config.yaml
num_hidden_layers: 12
norm_eps: 1e-05
positions: "rope"
attn_scale: 0.125
init_std_o: 0.00306
optimizer: "adam_variant"
beta1: 0.95
warmup_steps: 591
dataset: "wikipedia_en"
MLP neurons of a small language model. Each row is named by its layer, matrix (gate and up: input weights) and neuron, and shows model dimensions 32-127. Each number is 128 + 24 x the weight over its row's rms, rounded and kept within 0 to 255. Numbers have three digits each. A neuron's up and down rows have the sign that makes its largest values positive.
After each neuron's rows, "fires after" lists the tokens most often just before its 100 highest values on Wikipedia text that the model never trained on.

L6.gate244:131153143114142113205087161175138089168118130108109095120136148131125138161086145077125087108125111124133153130122153106117172147102168128138134150121151129098129144077109146108110159114114131150076126107161118134179108141094127118143127086096109154139136103148081124140160134141110093108
L6.up244:156067126139169116103124097126119121128155141123091148116128166088173137132188154106112115131130130136162153176136156126118127107107177103151136181104157126129145135105101125143173108109138119133119157161146089168141146123150125109115131158097165134118136121136143186164125096158115073081
fires after: " ", "1", "20", " in", "0", " Japan"

L4.gate1302:152133133180149085163122154127128150128134132129130141133141115135141149118103126096119094126139119116101097144131115141115117111114144103153139171078115092170102067143109125137152107058145138159117189108138124145114142164119111137124073177154148156107117155123150127176166139148132127113
L4.up1302:135106181139182137122065094149082116094133122135132174131128137144147139136134060153143119074119116131137165086139098095134113081100109156128105123170142102109145116080169121140090134114099171136144132120137116153127144108135179107127143052062134110180117068084103119142144107133154117122
fires after: " ", " |", " +"

L6.gate138:103168135123115128128176147129117130127117138079142084120129152101130098116155136100102120139118150135130088123157124100140159140133149114057119165156100154163128125147089097103107121122106133132090108106113108134129147154166098143065088109071112113166116144100116092164164125136129145099
L6.up138:149130148120149145112158171174147095163119085052079128128175121151162136125139122115156153133141116122135116193093112110092135114123158148125124118106121164130138116090109157146119113163162134123079104126175169131130095117081107155142111161135103121112089110140147145118130148120106142117
fires after: " and", "19", " of", "20"

L4.gate811:147158156192103159153177119156143135139141098122137129081092159145159094136107119091119152134131086094151114151117123148102157139140139081145103087169155159116116114116176138104169142102140146142109083147152113165156133138148186124113101124157139178165131131158114130098115127170118086168
L4.up811:090147148103099111110162119161166124147135170119143110143110126093143112114135144144141139122107112109088116101118105121133104124103163137114139122141119135123132184139115190124122117110146108067122130146118091143099168098142141135197136147116110127092132141109125124080120138122105132089
fires after: " ", "–", " the", "|", " was", "=="

L6.gate1124:142138128100143128083160128128180095096135138125147115106135168134116161112126137146108094081087116081121092165147132152124109135160137122119142137123149162150141142134126116123103103090124132125127125145101086163145122144160136076148140143153153162082150196151110141131115160156113080125
L6.up1124:135132122106103125132115110143135117111082110155139124108157123145133156101149119140124167130129111115111121132172047096104151155130137061151127146086125117147119098160091165143102115130070181131187125131105126107126075126154153137108131159125130126135145163131131150103101126175124118104
fires after: "\n\n", "==\n", ".\n\n", ")\n\n", " =\n\n", " ==\n"

L4.gate1789:145137083128180155110089148155109170161122120105137136155138097117101160110136148095129096167149148151147100152126119158112152123141124102105136098077124153103099065107116111112116109140113138164085131163140146143108112148073133109166135108138163124145133132169123174106176153132088143154
L4.up1789:115151091141131162080119125118124117172135120122127077074133161130117130098092127126153130160135127127130108167156104124107144100101113127123084135117079129135126135081136105127118103097145105155158164167176140151124127143144138141162126115134105152121182132132116146114125074147159086156
fires after: "20", "19"

L4.gate1008:103098132088087099161160155115125144154136107137146139141126072134094109147121172105136145113163172123118152114135146138144109132090108126121136127132120123169139143129108163114106108152116128143119109148169166131137138126151143141119152133133136122119156106089113140115160112103091123154
L4.up1008:113122092123099120117117160113126095129165103082134156144146097181083132152135093124159152136137143083152127065186131145142129125084087145135132118127121073152107150104117131112137122126097161123125117141139108140123111131143103135150132148103081112177134154111096140127165129134139135135
fires after: "20", "19"

L6.gate1388:151126120131146088133169149121131142115146115134078130142109158192130154130137132055114116129127109141152139113153125102127129093161128123152124148158097112177125110096090116093145145122104183162116120155138102142159120167103140118130153141113154170184167148153084135120164085164124111097
L6.up1388:120180159175110106065133144129145103101105117114174108107107154164110102178172105128097149150123183099120116123115134120140157119095121106086151107091125139107087131153127129145149122140137096113085100148112163128113112176117101121150147109103101087069130150114131169112164131142130113103
fires after: "20", ".", "19", ".\n\n"

L4.gate1356:162115102128182096127106139141114127140128126084121111093082122137109082132115189101146060107089111097132146126163125095158124127171101106122110166143158150110051119128123148106117137134099119110094145113126164121140128116105110160131145095113129122121138157174114139129142160158124148126
L4.up1356:142090109111095130099135111107168161109115119154117110115150137135112089097150112149108093130143143149154114147133114173136164123136149115175133118155105130126129122111174128118154132101144095174095111172152125081121093133112152138150137121153143154132085141162158081124149127128096118151
fires after: "19", "18", "15", "12", "14"

L4.gate640:187115149111119090134089108126119131112114122125153066143121138168153120156110162136116118097118142150142125106141157107134195105138176116127137137089135116111134119116140137138152134101151142111127093154072121153161160054135155135181142100130098147145150126139137157119120164157102110125
L4.up640:143186143137120107120155133095101098103158169104127150124141128130154153104140101122101139116175112112146136144123147119142118122152141124143205149106147175112133081110132099149105134113095155138151137154144144158141115135127122118094117168153111124105115130155153154187125110153116120069
fires after: "19", " |", "20", ";", " "

L4.gate1126:150156146143146100111144126112104125094120109075116085129110140142141131112160088126115136149105108105101131197112138153105192135169127098122121151133107143124091091137110129109104123148121129200102126147112135149129133130109109135106110099126156126079116111162102180153154184144160095104
L4.up1126:127117094142167174119141136145144115131148135101145078145096150152114113135137138129132141104120132123121212123128088132118128142138153108107142127119116110167117070133131132156121096118118099186132137131176127098116144123153116150163141147126144099096162150157186132145137163134133107155
fires after: "19", "20", "18", " /"

L6.gate1477:166108107130115113129126149094097111106130118114143118149130137148094097099130123090165094153081125128180123102146106126122153156155114125133109136155151141153120116141088098133099097130131139105094095128135121153170134142129139135125138083101163150139126138101160218178155081158174122094
L6.up1477:115171208155131147138128129116138123172135113108132111131148111163154109126160111137099144165117125148153063103131114106160155127124151115119139090165107107139174150137127111154152121077091143111118158136135136108143134135101112141143124181161159133145114100135130158102105146128161139111
fires after: "19", "20", "18", "–", " H", " "

L6.gate1000:149132162171129103165110083139115112118125143141125120142084149115135167100097123115122152090121087121101123104101131102125088103093145128122179141104111133130121135145131131142176104082131143166154124177129148118102130101113159088114132163154118118097142096129103106159156138176191113130
L6.up1000:178088115139146109123111143149091125170133147149131148159105120116119121102118075115144118118153131101131131123135169129129102074169117143125146155114102144090133116149109104091136154092112133137120159134101147128111105118115133108122087121163107139094160175157115098110135110140177104148
fires after: " ", "1", ":", " |"

L4.gate802:152130117099115127110125152112151103132139115122122108129096122104155100118120100153128131088084105111145148177108146152085148169116145109140166082138138150141111132120134097135182136082137159125153127147180135143174125093111119136150099148148138117113182120179085157116126133152128102109
L4.up802:106113191123131127103135156135148134125163143112106183146098139098179106102126097115095151132102136132123128143121086117136164113147141156127123122153164117164102075145121137158096126126144101092158114120137107129123095121131143152121113123153118103130128162151087155141119203128156095102
fires after: ".\n\n", "\n\n", ")\n\n", "5", " |\n\n", "3"

L6.gate1141:103098136114100109112153151163110100151100160150086132139117142114143160123156134136114166113167143149144140112136127130131123125112094127084095130143128138129141123153123155134097099171130134135145137103153117153132136115148106147109087051137089153142135174131135134110164138139154079082
L6.up1141:157114158129165097139129137130153154105123086117115137102165187183072142115100091095164112116114127152130142136137089127164145114126104126154080163142120125125130103144110162121124141130162079157137175165125128124069132107152075137127102136113139152153117141143130149090093149143124116132
fires after: ",", " New", " ant", " \"", " ("

L6.gate410:171131099107158120146083122147094107166087102150161121158088142129140129135102120136128115176176152130127138126148112137159184149108111131138121142160082155101119121137129136138161144159088128169136146109156114114151170100099135136156168089098089101142100155085144164140175126121105105168
L6.up410:127113098154096120104153143139125099152158127133150140156161095140103122136108165102147142095147080122179179163138120178118166117127148153128143113104077122107098088108108127098141119133125141133146199093075127093088106110140145142124120106140138114119121120151105144166164171122110153144
fires after: " ", " |", ",", "-"

L4.gate1297:144095132148097107162130131143094105116149087135178104157130154114106089116107156114134132096155135158157111115138179095133107103100132120138126167117091144114135133100124155170124144097101113130113120123165112159156113150105108118132157147126098173135114146127089139133139171151119117129
L4.up1297:151136201154138140111100081099147142127126119113087146072137169094116127137135022131093141151161119151110136178126113102124146130095130144123160137076161127172102119102166152120120105142143174125145141174118131137149088132146122123134141112161143163097129103174119128144078150162171150095
fires after: "20", "19", "18"

L4.gate27:156115153167162120118139146151135138155124127139129111148152122120113116074152097141166131095139123113109113102109143112141088148191145124164129141143167119107120177127119124164135152096096137093058138124172148141175098140101161105141119145148147144113114120098156131136147158151119139135
L4.up27:128092118153098128109109087137131160118106116119142116169135101091137179128150128147140091096127138087174102130100131164131134117130128114126091118114121170072120138104167108138153135144142121129129125141110143132121153139131166125150127117132137074141123131117128116089162101146147158172
fires after: " the", " The", "|", "The", "C", " M"

L4.gate835:157109136087120075120127130074115127150124110197146121096133141057181126102126093146114140148163111116140097092132159128116130111113133066143111102121132146109135123066134122126100142139112130114051089075162148141124134158094132133115124081120126127175094074127143132113140126126155135143
L4.up835:097101082134143107149111131115120104155169114134131102127172117179137133144097088097157126100142153121140106170113126124140122117110121119146083100172104095122153095156070111102119141118126131115116177132111088120116136161161127158152125123113140141149136125157097098136105086120129139176
fires after: " New", ",", " his", " to", "'s"

L4.gate1244:119119160140091151119119142183162157141108160135106136137095150096144116094080146086139116121129126139169139131092115138171052130176150124166098094105117128124107157130173137136150161099117156099117143116120100125141130157111131123167092132136098164122175141143102144099118148128098122186
L4.up1244:151107121076083117149120127184133148123137154162099120117118137108114113138119131133075096135119132182155148161099090165143078162161097146110126111128104130110136127135142113181132100123174101114109127148125111092137128085167158147132159098138119150111138134086102103082097125123138127144
fires after: " the", " her", " his", " this", " The", " "

L4.gate1294:111107111100134116120138136138085126148081113140155132089091112144139109126126121142114115122162123088127201157147115112147184113117122053140136177160125124109135149135087112083154113129150128160125126116098111130115164124142121188139126142115131145150143072129166136130147103175162118181
L4.up1294:152074100139157142159116125134124127135129118121109078124159109143148128121148142159127115125141129116156126096132152107129110096118139143134123156138145116138122157081116119115102154121134166084134158131110117113117198092095100164139075146185112124132152100125170098096092135166105142137
fires after: " |", "|", ";", ",", "d"

L4.gate291:136069091132126089116103160087113120127135125125132137173120120109142136159112077113148143136176149141125163130147151150155163137103172100170108130089128153118141107131157119156135145107117089128153174115159121118111123107171116100135170100131103147106125131106124146126145136129117154117
L4.up291:128125140119157127145156119159112146103157121153155115095135152142110098145130129163161085107123109109159075123122126096129167100153137127135119121141123123127113113066152134138145122130119134156122153110121115179137063150166112169118107124151173127130100136136148124114110103171165157140
fires after: ","

L4.gate413:116092094098108120123117125117130158115097144141163106165090098130095125124093157157101127122109122105124101115089138108142139135126096124125129140093103087123161114107154077126110110116144108188133118147146171117159129141122140163157156089145122090091109122115099099132170087126107085136
L4.up413:142121141121084141107141175123090166137178115116121155101142121172076109145143140118112125147124133157147114144146150148138152114139135181144163144138112108120105114095123162098089133130083137092093152097134112127173126136111060147130128130124098151139124121109104087082099164125104134128
fires after: " ", "19", "fl", "20", "16"

L6.gate497:159135116122133119156123091153121119146103140121091121149106145182142110119166135114088134113173127121202145080147147156116134117119104120127100145123119089145127091112131112115108128110124097153126111133140093101117115116129138138167101172125118104114146140114110158126165136134096150072
L6.up497:154182148173150061139110092118097117090152132079153114121144128135136147132148136100113099154144166101125158130147083149084155128123131123124107173134118118098129088132111121154113156130129157142084144118114144186115115112104098095140091157098128091141143127122141136195126125127153128080
fires after: "20", "19", "18", " "

L4.gate129:140070080135130101138149105086104128142121116143157091110126162082110149129097126166111126097059120134162144127168154106099120179155097153161102147131113080183124115120145109112095124141132122105138121133113118138177103072110135123140096113124121133105124134114089117127143142148126158138
L4.up129:087147089154149135087153114130145134151089154115171096091153134169128131076142104083142059137120112084165111168087130149121131102139103135143121128125131122101133161065165112114104112126109114138127124129198116139159132118106072103131125168091133101154155135175106107129147162134111111122
fires after: "20", ".", "19", "18", "15", "12"

L4.gate1928:120120132064167089147128101103127085131117131151135130101104132095098099122141121125126129105157127129164151125124140161148170141121123130137133130108088151160113124132107116091153108142146157130136093133211128142156115114140129166168137125159130125123125145157087125122161137122125134152
L4.up1928:129135092106148137116179148160133114108083102121122111134109141153121161135126125134155133187139136101151083156157075175175170136123123113198101113128068132146126123108126138145114129133133134160154078146148150127121112141149126162168163136120152170155125120182122150089158175139159179172
fires after: "19", ".\n\n", "20", ",", ".", "\n\n"

L6.gate846:114099135112122077131134121137131159143132111142117127133120142115135180131162164134137099145137066107087121134154116095135143122111178104133161139094122153135134119110135108125117133104145108162134145131104139161142177119129155125112116113164157133152146145133172089150135106159103117115
L6.up846:121122137097178136144119184114131146173168134185105106143152099151084110128093110126095100108148146111163136139138139159138094113134089150134112139116091151135170071096112079185136100111135166097140101099156125074105160130116148150105096086109152132140143136127125095129110130144174142145
fires after: " |", " |\n", ";", ",", " ", " ("